From a checkpoint of a small transformer trained on Wikipedia: vocabulary 612.
MLP neurons of a small language model. Each row is named by its layer, matrix (up: input weights) and neuron, and shows model dimensions 16-143. Each number is 500 + 40 x the weight over its row's rms, rounded and kept within 0 to 999. Numbers have three digits each.
Before each neuron's rows, "fires after" lists the tokens most often just before its 100 highest values on Wikipedia text that the model never trained on. A number after a token or word is its count.

fires after: "an" 18, "b" 12, "e" 10, "iv" 9, "p" 7
L12.up658:541491529534522473431521514476494523497553521506470546487446484506611577508515483481440518524491503505461480481465532511539474520487516472510545473473464465462522544542480480503515383511524482464554458463470465528457468478557485571537496479531518496462467498521406538542472469471527559532519539471453404544482599568482557589503500503570471448417531501473550465512509497495551507484513

fires after: " A" 16, "em" 11, ")" 10, "im" 5, "orm" 5, "c" 4
L9.up190:494373507502556532528466519470482497478520477483494473510510484540561601476540517480516536511486574486479527539532501507513464463504507453484515484485415469526499514521507501549493472466442480479559545473540508455507446449553500490413507460475522570483514467500499537461523503567497503537510480485527487471532501568470530565546459482539503456554489541532560495509478522552518470537490

fires after: "t" 24, "im" 16, " at" 9, "ed" 5, "c" 5
L12.up508:519462461453511431529515476432482491489441578508464517503417484479625521505534455515441560457526524515492488529476479570533505397540559430541460565513416441552451463535528443504486430534459526513509544468464477501547541471514456513450478473574544536462481447520495564474490512599486497516488542505525555521499462549440503530484467515387543480464514510479509545536531543465454476575491

fires after: "20" 43, "19" 31, " G" 8, " " 5, "18" 4
L13.up93:507541473528500478503457513497485469445574531506506532485567470505532476473472453582503407481537428530503505462455498453525520525596435532515482551528493512469580487529533495500492492432512590469481551489476521521480520488468423539501518509457462512483493553550536437497521554543423531465443494463460527459482490429565493576553526531498505554423484523566441399472500542496534496457560

fires after: "ap" 22, "d" 10, "lect" 8, "ers" 6, "t" 6, "r" 6
L6.up324:423445478481487450528469460475488514500482462531579582434480506533478520418476500600526550428478535492474492463535579577519544523548489530504470446481435468537462521494537496458410483516475491455510519455596472568481543513480500474488571461487572490519501461537507548507486474503470529457451446465506497515545475525406469453539526507542482492487522430426553458512459589498509495552584

fires after: "or" 29, "z" 14, "al" 13, "Z" 10, "-" 8, "y" 5
L3.up252:559484526495513472502435504443467493579527475494509474419547497500544435476486499549581516462468462551485440482483513451425505513538528408572500538543544515523467482483556458452556491505544454479566553562491533519530543479459590361437504422470543494483467502496512558520535450463504510533469493525511559478523576519536497500469517443469476505559542475523514428504518513458493484506415

fires after: "d" 53, "t" 30, " D" 16
L3.up86:505468517544511481493434512481558532437485434558553492540412469465554505513476532593457457534444439481493534510549474520558496446532541584558450474445531504477516489539495485525523467527584524556493481516492498561524562527475495542472506549501493428475448448559515550434486498436514557516488449517523462493479532501439523505509545468495469532501575502411517521482453498529408583527502

fires after: " A" 45, "an" 21, "at" 8, "i" 7, "ign" 5
L4.up500:544535513470417515520468435522529512501462447484520467500555471464544466562465503528473464402510457462481491527452562478536503497544576475537501445509536513429479476481518557485528445472492506502489471619481440540494542508550539492463543529500484579479481437530559502535574548481431443527536489510495501549491526449433504497491569489508535525493475548525429520489418508422497514551459

fires after: " b" 37, "or" 8, "ib" 7, " or" 6, "ar" 5, " g" 5
L7.up318:526495525536477479569506489466548516469501440479454490557517425475508609522500506550526480486525469536510545524453466552513421477570448519537475491522419530492468538548418541503502494482507477447457508522387486478492503520457566464469526571545455497479513446529507492455477466472469510470471525496504598474518484415528495523482588434485472538489521508500449535458505501494517451580523

fires after: " in" 15, " t" 12, "et" 10, " a" 7, " " 6, " E" 6
L14.up55:541449498587448540540427490493530504490441487504468566436503427415607467537501498500536448474497481456484523558477564533592501507564523492464570551520482482527548554532470561460476497472489413519463498509506539448554470543493429469513473444498502543462454540551534542500486473499487470490523526444537472514479497494543448472473466497426492509551542542517429465479503502503458457552449

fires after: "," 22, " was" 19, " and" 10, " or" 7, " is" 7, "." 7
L6.up47:474402634544485504495543504494554543494551588526508515505536490508511455509447423590420505472504539499600498524560500539528455563459477445530489525480501481403512542557536426425567421488500568488471532534483467491534476389472481526509439539536491441548493490492565487503523481501450552484502504543552488525501486530533499551476485525481512426509542455523527491483531463547488491424509

fires after: " Un" 33, "id" 23, "in" 14, "ec" 7, "ity" 6, " In" 4
L3.up150:511547497470478562581555529479466489529474472472535479476510559492472433585534446505563426488488454467535470480525482496512503428513522519482508522474468491497547489491508472514514526460461434551463468580485525576489441501450467478524528565541531530482471535467475539574467432474559507486493486440584513474437485526563497452450520526489472455504477479442536528389548539505397543485516

fires after: " c" 27, " v" 14, " w" 12, "ire" 9, "C" 6, "o" 5
L7.up721:516500485503486531567508597502527511527574475420488473507514510483549466544444477466522483531506551538428545544563505461537560470491501486581512531477462445558518505530550476501454504441518537426496464513531497496456468554530489489481502482443507491552540514514398573478481434482541545454502544445508515539471497484512484536419479472512514538486539523518517559571505455380471480481454

fires after: "an" 20, "on" 18, "am" 11, " as" 8, "r" 7, "res" 6
L4.up576:588493480480482500533568502521456488526426518486480528481444439480513442484483455458483525504498453561498490538489512546504451497508455467558398494493528402533511514533522504444508548427472527473565533496501532510487526490524532517493423545556505494479498521460511586434463524560435543484458500526518445465548478522569480585481536472564509418500494491440509472508515505468553478536562

fires after: " a" 15, "en" 14, "c" 9, "im" 9, "if" 8, "t" 4
L9.up585:484482532583477570430521470503528506493583479447470465504513557517442547503501463524505479467517509546540494530516467456553498473581495550451551511552459454494475560444450472486461521525500494513482474538434504530519505480528489478436481505526503524580569487534605540432470520551501491508424415537478443560518563488474484499521507395508482481439501468485503493487455477491558464457485

fires after: "ed" 20, "ep" 15, "d" 14, "ond" 12, " J" 12, "nd" 7
L3.up139:456512469519465488559484484559462468530499475495488437546446435485557475519479437570413418566494498514559468462416522545495525455579500483503463493484508486495484469489475500513486436420532517544473489543458511520454549439479559501529523525495466485520463500564476460432539510486479529473521500468457512495506514470479553515490467523470492550560532490427477537453478593481502571605558

fires after: "0" 19, "1" 14, "9" 9, "3" 8, "8" 8, "ct" 7
L4.up134:475502445431480545495470588569527505505497502531455509513539437464512464462504571536493482461496505557517501503492516528514451564473490580448431454473509543540568476456476491479462551489459481483499590465449515439511576571472504477486523436491500481534440516545517528564483491476456526499519433559500554491413538497482528466577502511480582499487490414477463522495541458548560480473527

fires after: "l" 19, " p" 10, " r" 9, " A" 9, " R" 8, " P" 8
L6.up445:503568522551448453492462554514538463523563511470502467445550477502560540527510492431516549555458501490505479513580463507471470487481487487506563501480476522461496575529499460463475493504532494501520450473524520534432490513462522460568509577519439442489473458484461500468458560512529454490540410565467468550518478438505486488509500472462538448476554493535478475527508492513562418465470

fires after: "u" 47, "er" 15, " le" 8, "le" 4, "h" 4, "o" 4
L5.up112:512570480555489535501533491560492469516477513401529533439533564513550446443471490514464399542494501507467549552511513533501499509492422545490468490454432528512467559525487470572485434488486555459553516480499483475468436494490501403432516507460551585514495418524492516507496467493407467467545465461509529522482530530512461460475508466549485554534490485521569498540443482488535460485408

fires after: "o" 13, "ag" 13, "ir" 12, "or" 9, "an" 8, "in" 8
L4.up712:496536546497564487551524578523562571500494476491566502508574496415592469568485420567522429477501444444544487500422570478448461490556503535566567517546523504491450510472487528438455462474481530542455525500524484501588536511501529531488459604480481461534466500526491560521428568506507425489520532487469510474563527458502506539419518530501441444525497471519574482524518562456518539462502

fires after: "u" 44, "b" 13, "oc" 8, "ar" 8, "qu" 6, "iv" 6
L5.up521:489565542511459569475475442542429510462566525497534489525541544462522487491563482443483438443511456502520538549568550527608435490482488541528591495432511479465506527548554534533436609503464553528492431484458482499506505512493498548429499491499523554518568386519477481491457498458480466473477434572504501526564522511476531501474508524517510502448385509501537466560497448440535477464472

fires after: "en" 23, "le" 17, "u" 13, "t" 8, "e" 6, " T" 5
L5.up700:499574496514480455450523490580522441524508551469529450521471530500467509406514548475424433488460490479541523518559515538579510477540497591493497482468503484443460505476506457476491479440505543454488552461483402506512504478542450513479428497484540533538513496486494499469461467549494478427490442515530444584535513514471515463431517453408508487519545518554553528521434479560467410459480

fires after: "n" 21, "m" 16, "v" 12, "d" 9, " m" 6, "an" 5
L4.up586:492522501478511542502554436464576487493451391490566586572478425526484541499538526498478516473483540505470472470587426515444510511526549544559394503483505567455538527475526501493568567463520500518463501474495530442518535499463425496499496515504522510535494539528457551406467490454560523451563474532458429506426552495510470534500473506440537506527561459430495434508482487487474592548504

fires after: "b" 14, " J" 11, " B" 10, "pp" 10, "an" 9, "ang" 5
L16.up299:516436486509509548535535519373556517573493514466491509547447508481491541545550519488501532540435510534513517539484520536518520571483535468476572435506500581429564556492452440515455433485510520485467470462481503471540437506520493494526489417526473518522476430541511558459509514513501554530531505506502435552512503446490534484568475433487530458469514466509503547529482434476514455449471

fires after: " A" 23, "er" 15, " Ar" 5, "ak" 5, "ig" 4
L14.up108:521515522488473487487496542406500558534459529509543469539549503469524509459508467498541456488512464539513475443472539471398537531457505494486473527442460466595508484481509507542587491486435469478533587483522540575533515492515635536569558512449491579442504480449538508475530490488519404513493535527465525546486578451448523554484505484490466476453473496496571511533510511530523480468555

fires after: "b" 18, "l" 10, "h" 8, "ur" 8, " wh" 7
L10.up312:502479498568477465467437498531447491431494485492576447539440485536522474418480535401503498525488453497483541504609547465444562572377495509570444527503560488578489497595535473478492546546406422569491521426473500533549484522476520501511508551503496430506539480519480564432501497481501508504494470477442530531500527496448531521442523469549490525507473514527529536557517467549575484475487

fires after: "ol" 34, " A" 14, "or" 9, "m" 7, "on" 6, " L" 6
L12.up558:474511525447488480448440529535521489411465471516537524546527435449577520492488506486454504437506425556440412565441542551562545428574512476512463483474514497482486502483519501468489547561499533438438516530534506497494473431493480491473497449512562581497619526528449560574500413533525428566521529502543519511520494465547487507593465498405509468492480505569510479538456548453561487492502

fires after: "en" 18, "iv" 14, "at" 11, "ot" 6, "ol" 6, "ac" 5
L12.up95:542525512583489528491501485481492539467536537535492528474565519438530545531476500480421442432510451516513450455436489504475557491458480533517532490486455500493502519549426491419490513519479467524527457517500508600513492465550560542508473470477449519506490529547441506558552484537570496480446495499499567487489529379526531542431474522434459520492514444445485501462557535436512550510449

fires after: "0" 13, "1" 9, "3" 8, "8" 8, "ed" 8, "7" 8
L10.up328:510559444572474531476493556512557502554429466461476547507559447519514454450429529536491536551539587476504526466504425455481506555490487527521424447479453492493530455500480526482563508528451452527440550540485562522488499505467476522489542457488449445484527551463486520528482512448464533524501525543467523494470518472509442505526506469502591504457517519557467533473487483533560502471538

fires after: "d" 34, "ort" 9, " d" 5, "ad" 5, "ic" 5
L12.up602:548440497471527465535517405475536529532476449464495444453556488540452495458497491508486467527527513611588501527617511591537492521517499448550511492552460486421539543449495438497438553412438483526486584495551456505534580493465479478508475508501561504523519547535486524562557449441531554465487503494535455464540488486435420476543537497484537426502474458509498471431534499417471462489546

fires after: "i" 58, "ou" 8, "at" 6, "e" 4, "id" 4
L6.up545:481482433533488533474495422516444444463531449557505444448500500435557470615488521568539433491512499519455557465486471551525510473501481499491510494481572470469531471401452549499524515492572487514471485546435502516440481493492539410486520556592481562470526461515504509518507503486541411516481506478497563555535593463566463542487476559439515532480422505464539549516456508547496509552495

fires after: "l" 15, "on" 10, "r" 10, "en" 8, "u" 8, " s" 6
L4.up531:546524458462444572484549539506467519466483633479473528504432467516387452498480441518556509511518486634481483542444544457500500488462530477446484489537534480519465463498541460475540433502534528447475535473505529539459499505515518445551474521566503483547480457502551466510484470492543429528470510520494540468583445455568438466513506498576512475557474445530499500517482510476521413537501

fires after: "19" 83, "18" 8
L7.up223:502492531526603514512577437423514490468461486516539508492507426485503457470479479541446452462491411490484530425497493470480493540558496585549448471501508589541532543471538498481446505439458452475536529473459439504486535465496490559540544553499486530483477529471576471485557514474463480443456528461465448425602556486574460533576502504480473487453516497512529464487554517475514475462488

fires after: " C" 17, "ig" 8, "an" 7, "er" 7, "il" 7, "ot" 6
L4.up546:471518491520434444547502544524508460442524521490553415465585506515485435489409478494549489503499495473456491458423524459439455564472488457524508519545476492495442488493499518585550444473481539499530497512527541556565498540486569463478541444423498526472509572509549582525455531498467465515491503460471472525590587415498497522401560512543536495529484532488451529509486516575440513481511

fires after: "id" 26, " in" 9, "is" 9, " In" 9, "ir" 8, "ag" 8
L6.up603:512510508521488535494524559530535542443452495507507498465626536491490413481454522539454390527544488540518472512536559494538533509499502513453471524517509527499464509522557446473467477525453527488519491495451497560543493431439403528477488508541497487501495505503490497546472400490527517474513481532517430523515443541557479469500540501510466529552464492488527591428546491498524539556560

fires after: "g" 16, "lect" 9, "ri" 7, "o" 7, " wh" 6, "ir" 6
L10.up584:540590615518473484468449503421508550473469498494550513482490534410507502443487513513496417422554481461494547533399528502423472570491428480476549440554453497521460467449571553481507503461518531573467437463529509549583450492480505602543479531554418458514502523445536566493529510554503466440516529501470519582462478483521517504527521530447475540472513524485484544501528528510489490514523

fires after: "b" 29, "r" 16, " S" 13, " R" 7, "S" 6
L5.up313:519498456476483486498479558511506464442448479554513442475512528535422544483497486469424414518442485489480533452490550525529487566446529478508520515495516523506491471496526538543510467501461511528472504561508484512487426494509516479481445559538470523536490484506490474414515493506534547519475465514573569499431470488465430486453477428530523514484484563539501489517534543454457483470529

fires after: "er" 22, "ver" 10, "her" 7, "om" 7, "an" 6
L13.up665:550520510567521474492515503461448482508504490360474558551417446494475510471536429502505497510429500498556521505455472550472515520552461552585481532445465531540528430507494506517530470529477460509508486418473553524407442463581530529459492529532510523480468523469463491453535583441494485550525459436484574548481469494486494522430555506558438469412493529578497470457506491505520485482533

fires after: "\n\n" 24, "ow" 15, "et" 6, " f" 6
L6.up622:533520447522624532563552527533502442522404518491468501450429559462446542502443484460557443524555517508545498439498459619501411498491490514465510544475496459439515485479521501503530508523525527490471570526516509485469534532507457461470432483518470542510504531497456461497468535534469483526540535515487506446530546518487552548504545456526467392611460446450572579445494460485481473506470

fires after: " p" 28, "r" 13, " P" 11, "l" 8, "er" 8, "og" 7
L14.up126:463435508433456571463517539459436457564495536510613454561580423490461468506487561550484517525450515622525471532522525535454491461474466537510499499504471525540489454578567519449524505491511415535492507527415605527508501571570484468572508516575510465478490513474520428557420482517466510491495506448488515562551501482563419484487529532516503512444476513503486515519505502490562509509491

fires after: "nd" 20, "c" 12, "en" 11, "ber" 8, "ul" 7
L3.up732:422518519487473500556508482513531610456485520477549518499408445584471492472542469576461457565489540543529486501550476402504452469512490502518481519488439590495472476518520511502552511504494528540521547481512529453511490500474470591487462509491444542504533518540556506494496497449446542452547480418538484482434492517535508508548443588554527477497512497507500391497457457504454466490522

fires after: "iv" 20, "at" 10, "u" 9, "ar" 7, "er" 6
L5.up760:445526482515511509499470559484445516424480573503510507548596571455528554466460534470466485515509488497435576468461507483482551442514469502595445556460551481517423573448477499381465446426501592487490450533458443506459544476537469497512485487480432481473485552514537549518471527488556487517457445543494542477488511418515502514506593490495497504459458541502485458466543502487551534498500

fires after: " c" 37, "c" 23, "ter" 11, "C" 5, " C" 5, "f" 5
L5.up434:541450543468498481490494564538512482467490436475468457489515524491501489536527472469541524553512520524495499462526467514488488464526541557535519538469494552507441549469555499526502616440529481497484550493590496554494445495550476484546520546476474511557524484542512506510448425543518554459514513459518615484462483490453427541485506480471484568515558495542488562548448500488491471566542

fires after: " w" 24, "r" 13, "ec" 10, " with" 10, "t" 6, " " 6
L14.up626:472476523443430569469465546457491536576484462498530520483546506550551507494451493534485434445539496479526524478527526529545438552551502511494472524497430490541462480435531547486454489507439510450461425475550521588513569483477453505551445487532474496516508465485501549499453470441532549517454514459542472518544518469432447511506454522484475506543476487500498477515498546520545511527536

fires after: "et" 18, " t" 11, "s" 11, "t" 7, " G" 7
L5.up198:577584503566465541538451496569492516476516439516526565462539527578509453505505511407540506460572541508442519503546414516486489550546529483548478550538498437474538519462416518510527448520499439546508445553502529538527432556500513466492446428496548512513543433534535461456508481545546510468444512574558547490558534442447504560424439572500504515468536540588440547519488511472544426463449

fires after: " b" 24, "a" 19, " N" 6, " K" 5, " B" 5, " the" 5
L17.up697:510574491460480522464453515527455525471484510525494501528570473448458534554460539537471470455493557486513512505489446544526461489441497460516499585524458521437446548530523541597493461519493467440509507567535479542435454476503532472506491529525507586450537462482554427430483539539427493510478507555573480523522493508464489532468475434529541494509481479476520519574468412441506469508493

fires after: "ed" 36, "in" 9, "o" 9, "er" 6, "t" 6, "end" 5
L7.up167:560511491437504520473497488547512525471499500465537532446578488504527482473441516516585461448486490470493505511491518438533412542502478591465477517514515512540395523480468466481562530494502528485434530457510506509507454509519458452537468492550526520487487467497509533542460514537502505403522547431512532568499501526550541502487415486503547540506543478449465515461539465502493554539556

fires after: "l" 18, "e" 15, "w" 12, "f" 7, "r" 5, "p" 5
L9.up498:608548487510386497439527465499526551487493484526537545507491481511543473487429474527491509512468530569416525409529591517469468512471461458502503470587465497460487510457525470571435481508539510469480616503480477556494515498464528426533486493468538504489500520544506417480442476515411505452431555484565466463519502483545493494542531427506496525483484453601474568597518512468494458451444

fires after: "ent" 20, "ed" 19, "n" 12, "er" 10, "in" 9, "en" 6
L7.up96:495517514491513522538493566487508512427491473532513557415552497446462485517471533503509520521466476481579468494517644440437485523447400521521444470498577503529513480495501459535532534474575560455556491514453476506444502539520521495483405528469575518489476430505543521529535491487496515418544486528576607494455472511486446473521416528469476498500540481499460511483569527455434527531522

fires after: "an" 21, "b" 13, "un" 11, "e" 5, "it" 5
L9.up766:501471467515533422493473495485578521543529445447509499486577523498477520469541474569505517526523486553482495430448527465507563518469502471565459487484447545504510491506458443471505427498510518375496440476471546506518415457522546543487511528541488524545500406493469561493516458456546527566578511538488433509486523479498555523507480524538526537541541433474502458468534467473467505504546

fires after: "ic" 25, " f" 17, " F" 14, " V" 6, "in" 6, "ran" 5
L3.up628:505518536502500515482470488460494380477531534439478540577508501487467507446492572492471523515502500455526549451493421491450597488545518488448439476529497490585477459499480530485523443502457503565567441503489531473462540511482520515545545502458479512505504526554500509449514520562534445488512482499534444498506493509479494540471432552479399515539533491605441437459494509468580428550437

fires after: " f" 40, "ar" 18, " F" 16, " le" 7, "f" 5
L5.up212:530496458487500487408513546475514418478532508447478557498447562475532494484506504484552481529527472397564505547519381539516473483502512457444519495510500531506567476482503489498543533526496509505461430550471482465518493540501518458512531495513494556534540520548521549427431556486508525482480512516460462493494470584497500570514460542459523489456507468476451467571506524487563483564544

fires after: " S" 14, " H" 11, " his" 8, " M" 8, "h" 8, " R" 8
L17.up433:603504560494545411500536486476487499474536490541496481497473489501509453463500468498486401496446536498537483497488492511484535482562519459454506458513551503534528445502536471488491525494469495513454492555497496439476458469485507486494436513504459467478459526599490500436482471514538529442449509460519533507417443479567457546465611527511512504465467532468479571557555591480511542499463

fires after: "5" 21, "4" 9, "0" 9, "3" 7, "8" 7, "ur" 7
L7.up698:480577487489545548500485509489512547532524461465512528588465469523568491555425554473492479491503547493447498416451471540495557514484578518450419404475524510501473426515398492477536499510528508452534475522518536510457448504525536592489468431543559477460443522489456526535516571506461468532482546525444434409493483531506511534503511389477479556505466524557520458474512541548500510464558

fires after: "h" 21, "ich" 10, "ab" 7, "b" 7, "am" 6
L9.up583:451441541571499503553434469476479485462492463476552480483481506506538540415457532534452496548428525470522499535585539470546482558416510468487464490453497495457580446490511544559456493577522519565473473487411493492475438516510481441555446529478470484499428537576517500403535524449506493494475516496439509474515476488494449501483510520584478523543497555526475484504515507497555504504487

fires after: "ver" 20, "l" 11, "ic" 8, " The" 7, " H" 7, " A" 5
L6.up602:536582572578494501522546506464545508404601413530455522441473529598488500507546487469464525492468606543451509430491498542513443467488516530508527479492490503478520544504555482446475523475433489500495470499504562571480522477482528499508552434482466487509494500494469516506486522529541488457475466498491486508542443506461454475514521535470477433463539522526579463557564471599524485507451

fires after: "u" 25, "at" 17, "ar" 15, "am" 9, "h" 8, "ion" 6
L4.up674:489467526384429561550561431543509490549523476556496528483517573518446532586451549489487449494466472460520542517513549528477478554481579575513506470426489566481508437585574519556477539474380554475437460449463459504489482470525471432462503523524546485502523521484427544484446535512488482512486406577445488478540514474461545500477466465547506566483527481603457458511507506451534418571522

fires after: "," 16, " and" 15, ":" 9, "." 9, " by" 7, "fter" 4
L14.up166:485459471517511467555460542493514551512578496467481427501512532421539522554509491574474454532548469549483473528534544469455523562433484501534520546480459540450493490518523472466562433534493609506491515466485533508477494441557468465479515483518501474508513375499456536476488512542462556457509557495460497610484511548420493539457475453425466460538552540508490562457505492504502531525495

fires after: "==" 47, "===" 23, "\n\n" 21, "T" 8
L3.up731:516421545502500480463501436527511568454533478527468511510477447503476528522514496459436486519513515534484558518476524539498605550557537484485479448467433510488550480487540550561452508535480497517515471516484511464454488471583504530537498475469488491518495493440540460501499478463478601532603502483486453486499477505555523572498494489566457586456476495477480569457535496498534509445521

fires after: "o" 36, "et" 12, "it" 11, "t" 10, "ain" 8, "iv" 7
L5.up78:460424589488414526506538513514472516516531554519546451482480445464544510512548542546508444537527492577533484504429460584578492522455611492515552482532544530515541520477523494541468487568544510478466492490529479490471471573487481486500508439440527471553494437566443505506536525414569531499519505538458539473531540481528461568488471441426540441483503428523493536451489497442585486541558

fires after: " S" 26, "s" 10, "es" 8, "S" 7, "ep" 7, "ess" 6
L5.up131:535524520515454379494461494449549485524562453522469485479439496478548563461540513531528462510518571563506523496452454521587436532506476461455498562527532511491516498540523495513518564500475522516492529478518545541464473508458471507471569468537477505490529456470525461606516515498475505512512490494523528514462430434530462498465478513541567530455533529533407537504442505504520541448458

fires after: "l" 18, "i" 16, "or" 14, "ig" 8, "g" 7, "al" 6
L4.up680:618506507547460485481531564489502489526501449472484499533539517557523510584591499529513523475434439538551520485506516479523520502504444524465447539509584437535485507545484461561483488516510452519546520544477425431504519452509596455518571488516509541438460531528515526479457417498486498491519443514491558567512540507473487493451502443511522456503532486436488452442540498547501567461421

fires after: "s" 17, "er" 14, "oc" 12, "if" 10, " S" 7
L10.up221:561508596510458402535516463472478459492545459563491413507486469499489461544461426537528489471502500508426498524482569520479497534422479441518491552473528541521499498469472497518533519554476460457460542478485549472455470502497509494453522488529543520596482535458532438557534443490475544470476543505507468494510472488456438492522440490520509544488546441539473499519459517479533580489570

fires after: " |" 30, "\n\n" 29, ")" 8
L4.up676:524461472534590550537557466531479533509495477531527545479508487431520434553491539535559424471491500555533469494519498461509462548429483520495480578469558445479535533441502546510538545550469526484468506499478470508475537544498490466528411470423554490495474523439445499565476502499512427439583495562547515426483507511504485493519507468517466473530473456414502552483564471486502483485526

fires after: " c" 20, " C" 18, "c" 13, "h" 12, "t" 8, "qu" 6
L7.up632:549474550480529510480477530528488489497503431482495517471491487487488523519550462490498485507504490532483519505547436513492517444468470486503477520516497470538536516554545494436495533519541457548441486460544522463533453508490450456473494548526467561582577474526540521494502425526528475555482485492457513519522525556544445509449541439446524564508503533512519466493536494493441473514531

fires after: " he" 23, "ol" 16, "ay" 9, " is" 9, "or" 9, "ine" 7
L5.up658:527489453449475445485439511565496523454490468516467478548563441451522438480532511508505495611477525572528468549542567555464546480504501545490494521524480536506477516464472504527597487549511469424429440535541464527526502462517427526433516477450483496407527504458481473579469498520453458427425503516480550542498539527547510512499479494515521530450461499535546524547500520470540549487509

fires after: "19" 54, " " 16, "18" 14, "20" 4
L16.up430:517437527453488521513545526449487409449507509469575536515610545492556432539528494536468545456513521529477510494482425460522552473489495558496501454442499588505553494523412487456541500506507467528504500497488501537439510542558433495521449592545517450437477555527496480516520549535469455490470454419570469478541511517559460502504500485474488513432539498478468498495512569454548478472494

fires after: " is" 21, " (" 12, "s" 9, "t" 8
L9.up584:552478528524597507548521510555528551549545547567527479518505414572474508564457485470459431447500533520487481461518491528475445514524479403526566605449551493425450479547563506557483450541502525497519459558480454457457459498562586493466499525522552463507503509454530486515489499541460549527484384549496508522551451492472548509474503456508509489466517466461567465534534502531498448456478

fires after: " th" 34, " comp" 22, " f" 14, " F" 8, " b" 7, " B" 6
L3.up401:539435489541542535473418542470502546548523497496536517481428451517473528473456512409473490431542507486534468469507478527451534453580506487483498473464538508569498526524473583538502463448483443506449459493493489566529535538476516486536516442485595502488472519566532503409501458545581520472476477469483494485492506547436423519481413438520485478577519499480555547440486472450537499581448

fires after: "er" 31, "g" 22, "ag" 12, "ie" 8, " a" 7, "c" 5
L6.up432:515555516501463506558508529503501529508561521520517556516459516436483508508500477498507504617539469441506561530498485571573472464513506508573459509498461489505481511548431434566432520579557548475514513456500482504563511466566543542524436454538506580498495474539559523538512514471567472546529492523441508536535535476582482511499417496419535456464533448553482440506508499475475463496514

fires after: " f" 35, "f" 10, "e" 10, " F" 9, "ep" 9
L12.up308:448468492527544515445482556594456463456522508496532476486511560433465512494517562594476526559521557502472506559543560523564488506477484544431472426485481481550519500472512461461502490498525487457494483539502565476411508477532496485513496529454504504448486503525521466471523491488567586441530503446489525484472471528464483614515533455508448538433553499556615487460484563502499504492478

fires after: "d" 24, "f" 16, "og" 15, " con" 14, "if" 9, " f" 7
L6.up665:462476526481417486424549507519484530513538536510525555507500495514517556521477534605515473588416553524466535556507485499592546470525559487446444530513535523474509551453512548557451455472524537494529476483537449494454528471551469432407485475433488515492471517525615444504471475506509514448508465518512508512459520466498539571401537456541550549496500446517554464513492498523455496448438

fires after: ".\n\n" 91, "\n\n" 8
L4.up734:501499491485523551463485536517492506467399511496561424497474455486499477490520529541494477496555470549556497535547520538502452458426508525489471557407542467513464441531531461562571506547554512530501406532465509513401510503449487432539462441490487420554517555485467555557490511476525458417570534542579568409436524515483528529490524462504455376591450503488486471467499439519514473491439

fires after: " E" 20, "e" 13, "le" 9, " Re" 7, " He" 6, " Le" 6
L4.up439:479547481476554459446533501466540521533441487449505492499484475506596468482555500496515519518520495497555468500411440471558509481509451447478418548483486475470510567405458452549526491529587456430491546480549485485452490426505520546524521455519492598476533516474508463467509441541536479454525509449469492467539548538543519546469468523522486456525547521555525491460504540463526447481580

fires after: "d" 20, " d" 18, " J" 12, "st" 11, "f" 6
L17.up186:543447491555514427443442447488519487469519473502467500546408477549469490464495474547551515494502455520560532461545453515493466463427533492548436474462487448451486483523554464551429451512479529623533450468473468528474523522486474523470559411512527531418482501472520445487519501482495518503533463467471513496429519549477518540489540553466481557469435548511500477499459472532484569567565

fires after: "at" 26, "on" 9, "er" 8, "est" 6, "ub" 6, "g" 5
L9.up115:500532517523497514460515503474490515494496547483447469543464521471495547486492425458503467581573571489448493478469480610523460440502454546496441472503419505541436505487562516556454539495512503522444501525541463526506558553498484451528562471553508499494499371517479470501439515440600493525504471471506521549450512443461530474511441501518496445519521494549591400478558473446465402542504

fires after: ".\n\n" 47, "\n\n" 28, " |" 24
L3.up422:538490510513571555561496543478516521467477503509558533466465461438462454544496530485575456468493541498517479459543532518518511505482443505520410552451540444442538494588488519510477544520471534518470553493505515521479590488509534420523469479474477478461536454442475529617481464565504459494485476540561506439420491557470437489486491470550515446545471480388517545535510414459491452477534

fires after: "f" 19, "ar" 12, " B" 8, "h" 7, " b" 7
L6.up756:504546551522499527548484488536528564478512450495461495585506464465493501408549475541465542354537527546488516485460487533479511498481432529502463549485460593516448551572509488537462543492549525439582554481523525521504491471523503515467539514542466538481506474444508454520513553529505498463482481511496527559469462509479416490465538424576474534538466450535490508517531518566437512555475

fires after: " p" 48, " t" 19, "et" 15, " d" 9
L6.up251:492449478517443521456438483544509565459423481546521527540507492516571468542450539499530469472489462528432561533517484541493593497520549510453479596519501482524442510467523543517511519511457364489518450548425509557499513558485438450428516465493613487484578477463542505474466455505494507417471549528476460494482597540473477563510503499549476551508515506511488541502513502502477516541451

fires after: "l" 17, " w" 15, " l" 14, "r" 12, " r" 6, " L" 6
L9.up525:556537489508433565462561543454514495442501502515596548494511460634489534494546481530488497468533483563475464503500486517545512496488488465528482421460448409508529503504536461511510533504473479487422550450561500482498481494515492498490513465501470561499510490459534466486510533486517491503511482472547538528508505414477458399538526421585532507530527470495477531550419465496510488448495